python train.py --activation="gelu" --norm="layernorm" --qk_norm=false --attn_scale=0.102 --init="normal" --init_std_down=0.00416 --optimizer="muon_variant" --lr_mult_down=3.0 --warmup_steps=200 --seq_len=256 --train_tokens=210200000
MLP neurons of a small language model. Each row is named by its layer, matrix (up: input weights; down: output weights) and neuron, and shows model dimensions 96-191. Each number is 500 + 25 x the weight over its row's rms, rounded and kept within 0 to 999. Numbers have three digits each.
After each neuron's rows, "fires after" lists the tokens most often just before its 100 highest values on Wikipedia text that the model never trained on.

L5.up274:489472501493494500508508523515489485477509513486495505504519494465468514499504507491491494495532459526480519534489509555478473482503435515475509521514482527493556500521512510499469509522505496495482525506508495501531518513492473515502510472534498511518518485467522499503486518458500514491
L5.down274:505479481480549499485534492518512501521491504501441548485517506472493504509481425448495464495501510513504510521537481495510500514477517540498530480503479496460505509487494489527519483450496479489519531534501480532568493498511509517479520470512476508504524512442438533486492494552494496518
fires after: "\n", " S", "-", " (", " \"", " W"

L3.up370:513486511510491499482493534542524461496534512488527488513491515478510525504467467561469511500524546502525459489496487502456547500467521535532480541520481532540476515492533488506527471486509510484514495511491476467524525444523493510483502495541497479529466543528504462545521486450496473451
L3.down370:465496479498541494543482524484497491474510539532508507493517528519497518444504520511515457494493489477469527489484460506490454522494539511514454499495476476539514524511521517519488523473447490498490507519442520470516522525464513504543523517448513502523511513504533489485483490465521517454
fires after: " l", " Ch", " M", "ant", "ar", " L"

L3.up377:482526499489499530475505476561511482507521470522554531502522461506497496505503460479502519490504521496499488496520528484466488464513512497465521473514504509524506503533506519550458457520499522489472517504535523478513509441499461494503473472481509513500514488465507507564524495526521482513
L3.down377:460498484530485520488486481470522492514496462471523510482509489527446530475520488468498511511530516450484448478509553485466509501483467525474483467477491517506511513482507496482499523497499478471476469515466480452490516488489569509488493494469501552541510501476538490549532507529478474532
fires after: " c", " b", " s", " D", " B", " T"

L7.up642:510499481492485518464542491541477486508475440511528513486526548539460516504512448520484536485503467527515498496500490494515534533495509516481468506503527459496478521502485504511472490458479520478522524460464522546520447524494491464446509475504508509518482497513497469502492512502467506490
L7.down642:493508504506501493477458502495476482469513491480502460511502565524482543496491444556512517469492470522493522565503512488508450467460523526532485469488549507530500538533508521546485512498542514476535527521501465444497494468498546494489544471475503500486500526450509479519534474509536533497
fires after: " D", " d", " s", " J", " ed", "D"

L7.up21:521540527488464508518480455528496467505505521495526509494470466516500548507517509535500566489504503514514509510498535507479490524480469523521517492505486509483513491515492496493536495513523508480489485518462446529588536475518499474523461518491477523487443526510497498476482507477477441509
L7.down21:524493513495482494488522510496550447493489498491506505492516473471490537440456478505498519436485494472488469512499511510492478496483506489509534500550471501515554549523505527516506484473499506507504479478458522455504496522497530487500498514546513490495469544501441487511542488484476519549
fires after: " K", "iv", " Ch", " d", " D", " W"

L12.up581:530455497494486491448489521494475534475506478524539466495455501490553519509478492552511534484473540507519542497521479499506544513483468487476542468465490488480489555540513512500493465516497522531462504499473519506484480476510492532511522486510513502486448497524506495494493501530496506513
L12.down581:500517502509475476516527465492512488522586525485465523478546500497490490488450463494485478509504506481509483495513512493507447514503535508480496487528511497507487467532492515529481484487473488471470465493523510508520495514438533505502498507471474502538497497509510486458474508513506532516
fires after: "\n"

L3.up747:494476498504517499502454485447490468459527489487475510513521488491453530498495523499463500449498505502494497482468497516480498495487479522437450508529488498423467515445501520553524507471470505465541486500517495506520534470515423509530492518523497494501474515554464497512470513481488531474
L3.down747:497475485489491495467483451477507496503457531536472506487483497506520537509477503493471477532456472479483491525490505488507441534509472530525520428490470484542552532492491483497459523462552471511511489467515462474516486512467513546515532489524461503509436499492509501555492517471497490541
fires after: " r", " R", "ol", "R", "oll"

L5.up214:501514458501498502540482478503491493497448512491502508510531481513481563498518504520485496491478489475479510513477472472537470517492522535467514534506521494523519495502478511499467523514516450561556504479542458495538441500508513471513488456451523512508512476472508498493519510538520483498
L5.down214:492497509436474505502478489556519524551484463476506506461495548511511499518477522484522500522463494509487496477514492488509475541456520481460489504559521517477518486496510506494531514494507484487508486499527468489486466491489553536528511489492528529484500482488536528502510537457454528506
fires after: " f", " b", " h", "ilit", "ol", "d"

L12.up685:480488527538488502486450512509502448497500516575514494544519463430499501516500504513462481473484449514499492503467463498500474503448470475478504487513465420530505532577492503489511535506511481478494484518518474501541540467503511505502505498483533506519456497514502480480458502502497484484
L12.down685:491474475517499491470459525524518468505522486521482486556538503507518544470497462500480501510516493456520448514495504471508505476452490531525506495490497500540543516603529497519480508457489489518527512485505472510482520490514552501485488497495544476509491510534471470514472530486458500499
fires after: "\n"

L8.up59:476503469510473483517515502515546500534502540486503521517502556492497522535524500473513497468507491503553503500494506474537472503508485540536529532484516511521515483536462481489516493472516474489496501524522525510502503537488492490478482493533471463494471512492478480533515478522496508509
L8.down59:488503485474494457502479525466526512524476508533505533532506509492477519465524531473493502519509521486499460482528526490490466507486484493512543513503499492503492501524541485454516494462505523519445490531492516502494510460546471582496521481500450501488514493456515497507498497554519516523
fires after: "\n", " ", "ister"

L3.up663:461521490519504522508506494509462496561512502481531520505466485511521513482518497519477500486486497481545508531499515507480427500499492480500503480506496490506502530446483536471518525564483466514511557539506527515482530505526498501487516482442526519507463530508521497501533513517500547446
L3.down663:474510522469514496548548520510518515494529507442473495536521532526493479503477471513474482496544515499518489442504507565497474496493497450472522526494500512483494531529479520502450488492483507492496497476513531517503551501482508494534475504442571491543479499495494499535491519524495538504
fires after: " K", " B", " k", " Sh"

L3.up297:491528459468496524493545527485551493526516468521452466499501499497509529520476511477484529515510526499485469462486495453488504483520517522510463483504491498495464536519514461502514517476554512529522511464520513488522468504459494516500492463495548475524550520521477478442558438509525533515
L3.down297:449533484504493490492489484552480488537470489483555498496542494526548489468460515499489525521505505532502506515553532484468492491478497521495488506455524487483492478538522443485495479477484507503506490541491482511469480499481469508507502522497511548510491532496479480489507489504490515512
fires after: " M", " v", "4", " m", "3"

L9.up176:505490512481513514484482481526494502473527503532520445458486466546493511528520519512506511510506530497509483520527473478460437485517479509492495526524457491521492490500519521492514498520545471501469519497488505475512509449511473485529482476495487491501487578503499503521524501499480494483
L9.down176:527511465494537446529523515508477516511514498512491563517503530485487452486522494496534478508495518519516491469497509515456537521499492466478453485482487500487502517530501505442498493496498492499534507476476483465514534513496490458508460547504492508483508494573501524502523448485478563495
fires after: " e", ".", "'", "L", " E", " l"

L3.up95:459529529469508462526513524465453513509516491498528489495498514448504508497465523504475489499467484526530496477509492494497488504502482489477533516477504459497505452473468490473499482514499497537563427512501501494493481464490487482499496469511507523510511468518453485487443510551496481535
L3.down95:467524513469495473514507504523516489495489513477506529477513485479474492519529447497481540502499534466524495475549546497482464499465533500492490542517493499509545535465493507477509520511533473525507501500480524519515454511477525515497513473475529518487490486509481492507496491475472477481
fires after: " h", " H", "H", "ur", " f", "hy"

L5.up377:520454512504486483557506471464502485524484500477441486466482517523524498488453516528480534542479515482474504502494453497529521521472492532465477493528532492464500448506514498503531538524496493473497481484480479524483510532497454471510526513486502508462469492489494527502530520537477495506
L5.down377:493498555505544495535520488474508452534496506494464489468501495503463560480544538459484497503501520495474488532516492505499548498446464515470490468492505510489524492530517509482477493493487533474460518484471506479525543484499530523515509467490514516517498512511479472491524509507501499521
fires after: "l", " L", " R", " r", " v", " D"

L12.up553:495483481483464531542500551519494507538498493517546528494492518463505526542524499506486485472519502497505520507497497519506533504483533517497485484504516528483503516499507482513459501517500517499497517475445484509525489490548496524503463509440490535504500506477501478517489527468483496502
L12.down553:474533473481476500513464471516510528504544504463503487524467519461456527479486530458516485536500469504481506495497550511482520487508493499464492476552440496504528510492501442537501495548451503520473506471520529496498527560505495477512509477483547477510497469521472513448524532496498528507
fires after: " K", " S", " ", "os", "z", " k"

L5.up618:474501480524491498535542495483523507510485485518479518537490457464524521501489497483477478482467475486493471474501544520493511474484521511524579490483512528508542494460481589437519464531487510549493503495493478522475500497473516500508534501508518440498506466461507529530499524478532549477
L5.down618:496495436476524519505451490570483433540496512484503487514494503459521512517525477484493519496483523531486478525487463529502476491495502504510504516467486515539544508472486535479521472503519493518508501481463531502479502482492513538503518480448511494481490458484517517483488439503458503467
fires after: " B", " H", " G", " j", " J", " b"

L5.up679:469523543490503538493477482469468514495494509505483519503519476502531486491508503525483490532547458469482511508490502486488512518523554517510508560486541494513471509520460516522489473489522437456522502492436451493507517506504471481494518472524534476463492514485498542478530477520502487474
L5.down679:520542488552485510495500506505445482500485531510452437495528514466512502494498485512508473530491503543542513528525473467494478498499499494530457494541513506489536521514504487515549476461512485462479547487493460477487509485503474479528494481485510480460536532479522486512520491530521487474
fires after: " D", " end", "d", " An", " d", "ate"

L7.up257:467533515507467539526452511451499487486528525470494489528521530505508479516478555564481475520515550513477516487520525532495492492535477492512477475505486480486488526524481527491536471517512472498485528503519452515499508478470467465486479514545526543500520491518516512517497497484544491509
L7.down257:496487473549464527466488471476517521447522489456465502493488505490499514526551462508516466494471482433438507496552503520501532509483502489518498498510521504497529475547506474434491464506512561509513518493524470552516521502488494530496549494497499519523538507525549498461502510519483481524
fires after: " c", "ch", "m", " C", " m", "C"

L12.up661:478500520518488485510484516484481503542518448511457464507482462455478501500568482523485490530510468506488485531495494541500494515467499506471525470460467484542484553541488571525535541503507528465484469497520499498505519502531490488479483514497536498503531502507560462461458526498487532455
L12.down661:539510496498495504462439491509519466499516501501472479494487508531505562501501475487466499484529497497513473499543478504474478501485471544515508499473464524521496512606503505496489507531494489506509543494485484552458519503513503514497496481449492547495473511526518466480485503530470507503
fires after: "\n"

L3.up247:535497473484541538496535520486521547501476508561514504520542469489539480489546499515470535462497476524473439521454516522507517459467482498531493470531463530486452511499544484489474546536494495494502491474524514453531477559510465487496504489518551486484483532541482521490491515486485532498
L3.down247:516508520498510483512450501510452476489514497527514468447498537509542479534505508492507485519513485431551470502516469519550464529526490538503491488492497486531482520471495485540433448527499484524507502544518465477474537526490535544511517474527460520482504513476482476497507487540506508532
fires after: " B", " R", "R", " d", " M", "b"

L3.up761:516545500499458505487541481503485471533456482475531510493558512512534494482487501514530489503502479453473490493440483520450498528477507491501498490476479498477482501483535491496501535466526497501546514524554503469531554516481550525490504510479517534471470504529470470488517545496484508498
L3.down761:513476470484527487463527497481517501446491516499548460490532490506483455504513485512490504504502476489507502529480538490500523499458524470500527501495560520523486484423470455522504436496551496504501480491520540475514502506490544483483469516504472505521522477532528551507515541488524507501
fires after: " to", " sh", " st", " Sh", " sp", " t"

L7.up30:500433462481501480490483525448542487579470507519517528517506495471458513510487486493484503506480469490499494475498496462501482461496516511516555480470486474543461525530473546484558525467529505482517517524514494505483485517528488511515475500499529493494496516522511557526501442451504505484
L7.down30:500477440490516502460489463499528461492528502486495522527496508512517532469475491495489550506563483507485486523536459484485473541485521481515494499522517505496497478566538551460464510497476535506498500505530473494524548500488514476464505538478474496492483521489519523458500509519473495521
fires after: " |", "\n", "==", ".", " =="

L5.up500:521489491492466481491494503484509521510551451476467480527508497489529493464477540449514468505456486495520503481507524488510504487517541505506533490508465519504493526502507453518517541512482477477504484529499534500568462480516536460513452488527528513471475557477512509459524508481487506490
L5.down500:472509505496473487512473484474507506493502510444511515477523514504517475462499521464490504538507506520548454519548490482540521478532512525509437489499488513537511528496500475512496507482494478511456489510482502531543483544473469513518490524534510484467481522471450502495484507467499503472
fires after: " m", " M", " est", " ev", "ord", " cons"

L5.up502:458471504469502476510511489489508490488505492556481547513481567544485538489497524494461566488513474492488471514493480481521487538480516479483448518463507500525535524479480501505485570511504471487491496471510474533542513482560479500499509484461465480523513549481516469519464505511473491521
L5.down502:488484509441491478486554500483478522500528437487478454483503524523477434520533525512471502480491492473514508527481479502531485537518507514482498514472470509501486510506462547502485513523507536488494504514474546507525522514474486502455490468506483456507503504496484476516538504498456458484
fires after: " l", " L", " d", " D", " f", " E"

L7.up684:499520497446465521506470499511486536486460443485558516504483478497517514480501489510499529462498493519513499480539483502486474533509534504484468497487505482479431513504542526490515502496518516498508504508509509519487481499517474458475549509486495484527517529509477462496508441530495500510
L7.down684:544460459443482468511507496504495477502533467482518502464502540483514504468498495469496490523522505498529508522496467482475481491499474468532526457487436471500535531497537457513451545487511522519551506532504489487513526485499503532523507477477462519488461506479500527476488493518486526514
fires after: " D", " R", " d", "D", " S", "R"

L3.up177:533481538469556477488467487507495477496495557478476512486536485490468485510498520485508547486499492479494511456479567463498529458476509470516498473487478465537492511505490529524474494515486493524522498487480553472511447503481490454519485511451533516473515509513489493465493512516505496498
L3.down177:532445505522473493481501521495517505513504420505484525472495480506510540551508511512440493468525492496502468475456477524525479525534509461511524514497489546491510492484514541504519513505487517502507523547484502502492493512494490513515552518518528504517558511464501519559474502548512459485
fires after: " c", " H", " C", "oc", "ic", "id"

L5.up289:450502477494510521543488488513500524527520525519526489509458484502529511523513499482472499478486478483542476465532561475514559489508504504512558467511498445538506482510474556453532502512516509477492451472485526539499500489467479489526491476513529514507501502499472477520512516531522512486
L5.down289:519536483489461510515501510528472487465518489470534468488518513471503513506540453493530533536532445484496551505465485527501505468500530511509489552484520483480511490497490520499525488534531491503498501545532474504502457466476531510523520486506487514482490540479499514488467485463492482505
fires after: " B", " St", " b", "cc", " \""

L5.up682:473484514512477507549463450490501504493496494511494507510452500513513507482482510494484495502508529491427510491499494519509470534486512534492469483493547459484458521521441459523507524482493508515499465501514500508509483518473478484527507486492505553498472512520544532533452470525510480543
L5.down682:503512511478494501484479479527506488509496494507512498484549524485505511503474491532510467483476444532517498485489490516528512481483478508493483469474490498496502477541521491488448528509512488494517513515466486460521522528527515489521530484479502474504479511479495486532525528459542494545
fires after: " r", "R", " R", " E", "ank", " D"

L12.up720:483482538524487481494480478535500493520457512543462497523482510453491535517471520495494501524486484501512510488508473488518508533460478529458547475508445469524507495579494500476508514504520505481504508502522519492508479510500500496493502477475571481525484501522513484514458516502456471509
L12.down720:518430460515525453460455493536489503502512485503527506521507503484503517473492455512509465520494500499519484521512508475515493525439507475502477478486506489541523522628502484467492493520487499517515477468472451517498532512500506468487476500484518497501462479511547500477477501523493513528
fires after: "\n"

L9.up503:480511506489512503543483516524507505528499459510526460495439501451531492501494504575426470472448507549486486556480491501531545495498488436541460462502491527516517506513536480473488534516517502510482483485500506527485505496535557522502508503507495512476464522527476513536545499521508502522
L9.down503:495527506532476480443502489524494521535502525496486504511529527511458506499483473484524471474511510512519495466573503513471519519532503526486518456493462536516485498470481473498538514501477536522518477506509479478510475461477510499519498512492508438500546498479481540465493497502454581495
fires after: " K", " k", " St", " W", " Mar"

L5.up470:456469466483476526469466496472492511485507497531482490522486504532526482507493459546536504525463487481495463458487546480510499498491515507549540473506527486467535471498492501481516475463482529457526502541532483543490508479525527507520458491537558520516519499526484471501467527505490479478
L5.down470:498500480483477499496482530467488572494531491488474498502475557464481518489455498502489471527472466498443517538556511507496513465490473540465492477494521484495523499499536459497500498510536497433555520516467474528475517509462536474528485521469472523547504531498487511484507475522510496527
fires after: " C", " c", " Gr", " h", " le", "C"

L5.up210:468497518463514525529490511508495494501483507509521479504491493505505519509484514517475504503504472496491554494463483523518508532491538549457496544542505512535491516481481518524493458545499475476476463446451495494515483498486473484491538545505492537498522498478509561456551494529529502490
L5.down210:458508530514498520458484488536463491509501510532510482489510527483472542535486501527477430503464454462474522545489504512476453519504525550531498517460531509542532474519507550530462494470490510491496500499468446471467519507496517474526520516516507504510547459465517517475531491526500479535
fires after: " D", "D", " end", "A", " R"

L3.up517:468464540457543503553521498502469500534454499493515524516478528523513467526502478473468480494473475504509468495508518430497547488463549478510491530494471516495499496514524501469484480501451495485528500510527511519472525516454499501508478474531520481493475529527492487453466541517529501479
L3.down517:475451493528495511577512520542492509505504508467510534525519484505498529482481498452430476503499502511503516460504548474486514512500529471545494531519510503506518513514550523505492478519494494514542493512499435469507525526481510468487512477513486462513560493494523503530515490536525452494
fires after: " St", " st", " ind", " t", " c", " C"

L5.up547:472523474504492492513520509525521489486510500527534500539560492512463530495529486466504496509462478484516517484486502492434488498561522504499486508468506491518482510490512502509485467527515495489521488524492433507541498491519496506485495474487479564485508509474481508509486489464510520480
L5.down547:476515488473494476486505479493525466519509518476582482487534522501463532501502481504502523497489461466499507529521506490462482484463491484476439495508534555492515506513454490488524528433468535496498473521475465489500540501532515475545522497510492505500491503433471522537523525445466519529
fires after: " B", " b", "\n", " the", "B", " M"

L7.up619:513495535528503494553453497513521454535474496503476500525511472507477549506517522533480540482498526474517496533511522470505511491494517488492512495488521484511490474504506513467548487508498461506537467486475448501519557429485520490475463474474547493504476509469488520451474511503493512510
L7.down619:487527512527494471499534520516515505528538426490513497482512518515503473508473472531473496501531532522477498481517522457454507491480462488498493480500498519496473553542492533535488510521432513484509487432484513495518542510522490506495472494486509493563459513529465473490510487473536523505
fires after: "ch", "th", " c", "c", " Ch", " W"

L5.up533:484489515470471497525560437492506460495478500505530497534503494523506544481528506516490517452513505492503482507496547480474512504457547502498500495491474494523467494443496497481504497451479503507531503504513490509565517455521525482492522534521514518522514523546436493530451474491509494496
L5.down533:464492493518473515511520542548523455492497484478499479494515535495474481504484471502508520488484500478530497492530548497488506486528470525491501507498479486512508522483476537506520469497490485525503471476512459527542504471498527434528478491516511481534468488506498506497486527484542510541
fires after: " K", " P", " M", " A", " Ch"

L7.up519:476530551499496485478515498467459532510497502551475497490480516486509492475525503492507528498531471483510463550491473486548515534453483503515469499470563511479511490498495514519529532521473482547442521516480515553468485466490484500478504497501514467475491528493516480500488461492502500490
L7.down519:539492477491497481457479459467518536503505508500468420484497557550473466501517508513520479519492489474467457514496529480500518487520554541500484534547486541448503485437499520516520521513501510486499505475485510502488488515533525514535503497470522458506473457512541485482509442512501481499
fires after: " d", " D", " Is", "ie", " O", " trans"

L3.up37:490540496468484514491544477527516479524478506514522517519521496522518498484479520487494489466466477499502502455489488465470453462471508438497483498529499495470501531530521477492511498533536477511480475489477534473531529473506543470507518490506491498528486473507503557435459546480487467481
L3.down37:501529461500478521480514488524525485481544516538499510496524478471527467494481540519505498492523499500533524503504550518531496506519527503490528482479531497512433508489495450472495457478498515516544469513463525503517504486510450496503460527545505521495502513494494496525522524495495525566
fires after: " K", " O", " sp", " in", " Sh", " al"

L5.up598:462476480510488517508477538551492516507489452550536505517511509492519492505510438534505450451492481485520526467486482491515550509511491489476501499504536543518450496499491496522435538497510493523523561484516491476509523482554449544519465488478479465528492509531490463481485488474521515549
L5.down598:520501474530520475489500514495472491522490526492508460519488505557528489545498462493490434491528474511514540493523484482496485497531481489499470546512546490568485518519490537517474496491486480537502505496514461486495513505515500519548504508473490472516484548533515471490512450482555540526
fires after: " M", " sc", " c", " B", " h", " S"

L11.up425:472459512514472498477482508539452494474508485528490479498510477466518521477469474531472453526500496492510519507477483476505511540464509495484514503518508479529510521555527515510506507500497505495502479526481497495524520532507493506487524474515552496491473494510530478480441510490493493457
L11.down425:485450474507485475465461499526514503527563473504494499528509483474530528495476486505481484531484441442508500518497498497497485502455476507475498514498480503539515519622507523476480504500504494491503500492532452507488529524473515472489522511475533495518463523518525489501454521507472513496
fires after: "\n"

L5.up561:472529479509466545572534523526459488508479492512526475490509501532525515475476497475507501455495520500495500463522532506511501496485523471499484524480497501487533508500530512470552517522468488429505456501479511472531510541453456540533495463452524479489485514478503527485471499474535515500
L5.down561:506478564493505475492501512468464527527553507516521472499498469511496487489474523469467488499497521498548475491526478528450501501460475502505449479469513487509534517528494513488479515476469498562546501493481502476518507528426504503506479481442534502484479551490512477467574507510499499521
fires after: " G", " t", " g", " Sc"

L5.up367:504502560503518525545495486484504468503506496491470500482503528536462492503490484516525452444514504492512496468491473526544504501536521514483484537534460449495485485491467470539483515489568538543557546476465466479501490487461486478532503504513520486514501519512505553505472467484480483517
L5.down367:517510521496495472523485506470463474506543471518486502494525528461487508493502513542530484511511500527499498492540522490475543473468488495427490477464498456519492492490560479499488495529487511471478513490502518445478552489472522496532499474462563482506505522492519533504474474478463507522
fires after: " r", " R", " st", " O", " t"

L5.up766:552501521477459465515530460493521451484496523519520505506495510455497492485499500497468496457529519501517459469500503520518471488470521514477498453501481482573540505521490530475499496537480505472456502499499454496513525471470501478521468496536484524486495560556457506499475488496482512488
L5.down766:488485524522482512466513456556474495510524507482487476491480484503520486485448461512519537460519483464544518469513533523487562497486475527494523508516524432545503516515476503461472497513517481460467510465494480486549517530475533546533500520544483489493495536559468462490477508513471490516
fires after: " p", "P", " P", " con"

L3.up105:469481487501493496517546483495490450494489502480500517494528432487496511508486506534516536502508465473504509502471551508519546470449511527475489470545493493533507511521509461544473484527515536541518457494461474536527509468482514502485473533482516515549520499491447486541473473462520468503
L3.down105:525478525517538500522505474517475493462442539498498510473539441512499457524513514487534504534490508530490453482498534505533502488525495507502474502483489492518544491548503530500509465489517439537462528501514519537580480504523485433463507475506508515515459527531507536506476479498495447459
fires after: " K", " S", " m", " b", " M", " Q"

L7.up52:462496475491522503448474477497526519540473488526503499486500450497500516541498503514520495508476488492479489540490499518527486465491527509507502530501494489553488529502506480488529499526520460456468479485510472488543506540524487504455474470491546494524491502506504522503480484466464475465
L7.down52:495476463491524444511474521491539484543556463449474513474499497503522525519539513496472488500493523476469477525540484509505454477497491483514510497507490493527481523569501505478471522493507473528550497488493467499514550511456486448508498517486528521485541480508506527519492527510474513506
fires after: ".", "==", "===", " ===", " r"

L14.up154:478544545472462506512501494515518484548546531501469517478489508464475532511505512483496529478548451538543501566466496464503495531480468477566481489527519467462502527510492483508527478483468513482502474508505529490495532497507518520499524475468473495465515480478469495489486490507480489482
L14.down154:519518522460523491492498539465462480562496512507475493509521504540507526472575499475505528470483501490480523448518546459492489482473489473506509472541506508484502483550476513474492468528466508498482492477526530515515530510503505536482497527488476476496455515501527464481510484498517496508
fires after: " ", "t", " gu", "at", " On", "On"

L2.up414:503508480445497487486482533505506466494541478498501513496505525477526498567517489514523501534496539514531485492489476504500451525543482440486516422488545462510501527489469525514469493469513531457481533469502466533522510512472530521465493524494508546513512500498495488504500487478467510459
L2.down414:497504465478485509538492510508493519534515534467490504522486525473491531480479512505494469495474501477501511503502522555508543517484527485525467528517493496529484491510530480473474505527479522514501540498469472490459478522511521463489460515493481515499499492528514526475525486520525532531
fires after: " ", "-", " K", "+"

L5.up612:484444524465504481487493488488492516506493530493516483499522517512510483477476477502526500505499501481480531437513470509473539442452488512488476517506483504481468505508557488514500488491560515482513483494506525529499513468508465461503520484527501488526473505551501501510547501495513512511
L5.down612:475507455559478467512486504510498520504516497514493520501476524512498445474514528498501484471521527475529486512512525454482509497536473501465401505503487470496531544521525479474476507499476510503529485520493504459495527484439517498501478515483511477502536517477479478522517503497493512496
fires after: " L", " s", " l", " m", "A", "L"

L13.up30:517498492519501528493452489523505503450511477552452511501456508522485491516525525530482447469501486544461488570465527483494462500475468509499502496543498483487491514503529537491502502545536545479514526529508557482557496504485521485521464468517512482504531543503516534477469547525501532520
L13.down30:475494467462518489517481546494540515524478469545515475468490520526477483459491510522532515532478497497522513560501531474497502500450527529468475487544472508487502523515481456515491508520507489492514511479498513503524522479505493488466502480420471476477541501537463534463516479476520491508
fires after: "-", " L", "c", "°", "og"

L3.up684:490471463457537477493489496504492461469525482453455453488488532481472497538507465531494506542495502526496531486468510495536528430472474543459525485484488503520474552505462501493509530505518541542526496489538493540507458487480520530487527479498462491496493509522467525492463491557482497459
L3.down684:533517445484553527502505485475493502569526490487528503505522534463480508549497454491524485514541497502515473494499496490516478490439478492525516486499492463503487484476513471585476502454494486520520475524514485509522537484517492532478484531482457494498513516518523495489517546509519476488
fires after: " U", " s", " un", " (", "A", "-"

L11.up420:499498512526514455491496530502492505512506528467497507496493515473525535511463516501439456505499478525492473522487506487511500530473523526464504509470473531518494500563525515517481511512485501496487485534502476484520493516508473493528501483484531524498478514497505511483429534443483458477
L11.down420:532471491498533526503461482512508506526489491523472494516484521477492501454481486503502491521493476511521498488535477472473510524440484487526480530511490482527531491664477497473459499505501488546501517486505479485473508529527500463485530485488516535497474512482499486488470494484518491478
fires after: "\n"

L9.up589:475463486475513528468488523468564470484509485492487496530519499499486530493468483510516526509507534484467551503491471516501475451491481482497495519559524497518479488481500530518529526498502475484485500507506501517504523491500475454463496489479525471491503540495488502494486508474468469482
L9.down589:477498479480509489482507476491546485505524499478494504499492487495493531494502500521472511450510552493506486507534477532496496488501542485500496519530492514495513500538491506435482516440490499481535507507478495482523524502482469441472499504469537482494500504484495513500506498518480516478
fires after: " |", ".", ")", "0"

L12.up254:490500503508506497506492511534520489500482528531500482538517479515522570455474483527474504485500499485479504525542414476531516494471462503500481529471455481519520507524515466498469549489470503481534468464508481505476474512473427489508508512505513473504445505545483477515482514544511479518
L12.down254:505468495462492473501522476501490481526558443515500511499475488488509508497524466518495512523504498534521493520521508504474485489475507526505446492524496503522486486637524504507514510503515450522474499458503508505496493531465559475473443490494523538548497551527468502488536526524493527472
fires after: "\n"

L3.up434:472452512554534490477499510482478481520499514470526510526536503525493483491526484495541542495508464482510505519489517501498505524496470477538529520512536489475523462516561483509488469476475530513492464505519469515539505484454486552508487504495530466493518473492494486491528487519490440523
L3.down434:530404492503493442556496485486504517477503548487572515515525516531486501455502469505505485503530517482532514466521493503478515489528500515483505505517509518488505506506504518511491473489532500503515526503503496482499473516492526549477477495529499498538491506515515470510522489555481504477
fires after: "0", " T", " t", "4", " c"

L8.up353:474508504495546495482423476508490495508528495490513483489458507461457508508464516504482540484450501488451499492527503517528526532499542531467500519500520522478475535485470559474509508516526500536530503504485508516529517512482517561536491469510545488483477511492543528459474496508456514521
L8.down353:530471509456486508512526551470509533566483508537466498461506481537499501485490528472501459537487489470486445525476487509518516500473508571541510500503528553546523528506491547522473511519499487520524500493512506487540520494458499490482502504449505510481510464510511457469548484476490481538
fires after: " Rec", "ail", " t", " Sc", "og", "-"

L7.up80:472546477469494493492498492517527445474480464521491481540488526520505494508512542500491470497485505532507482520474491523522497468492486545511543471505461486493534510506489489485526480526534484488440516473545488514504501484506488537510532517523502498489475479501505482477488495489552502485
L7.down80:469498496482506483485481488472486524501484502477530484433515521480481489504489499479530521512540501488501483544541520518524483506524527536510489539492508478507478478530511522503510498419512484478513477489497500448454509538518483478495502480471507504499534461506495465510514480558495474483
fires after: " P", " p", "on", "eb", "p", " N"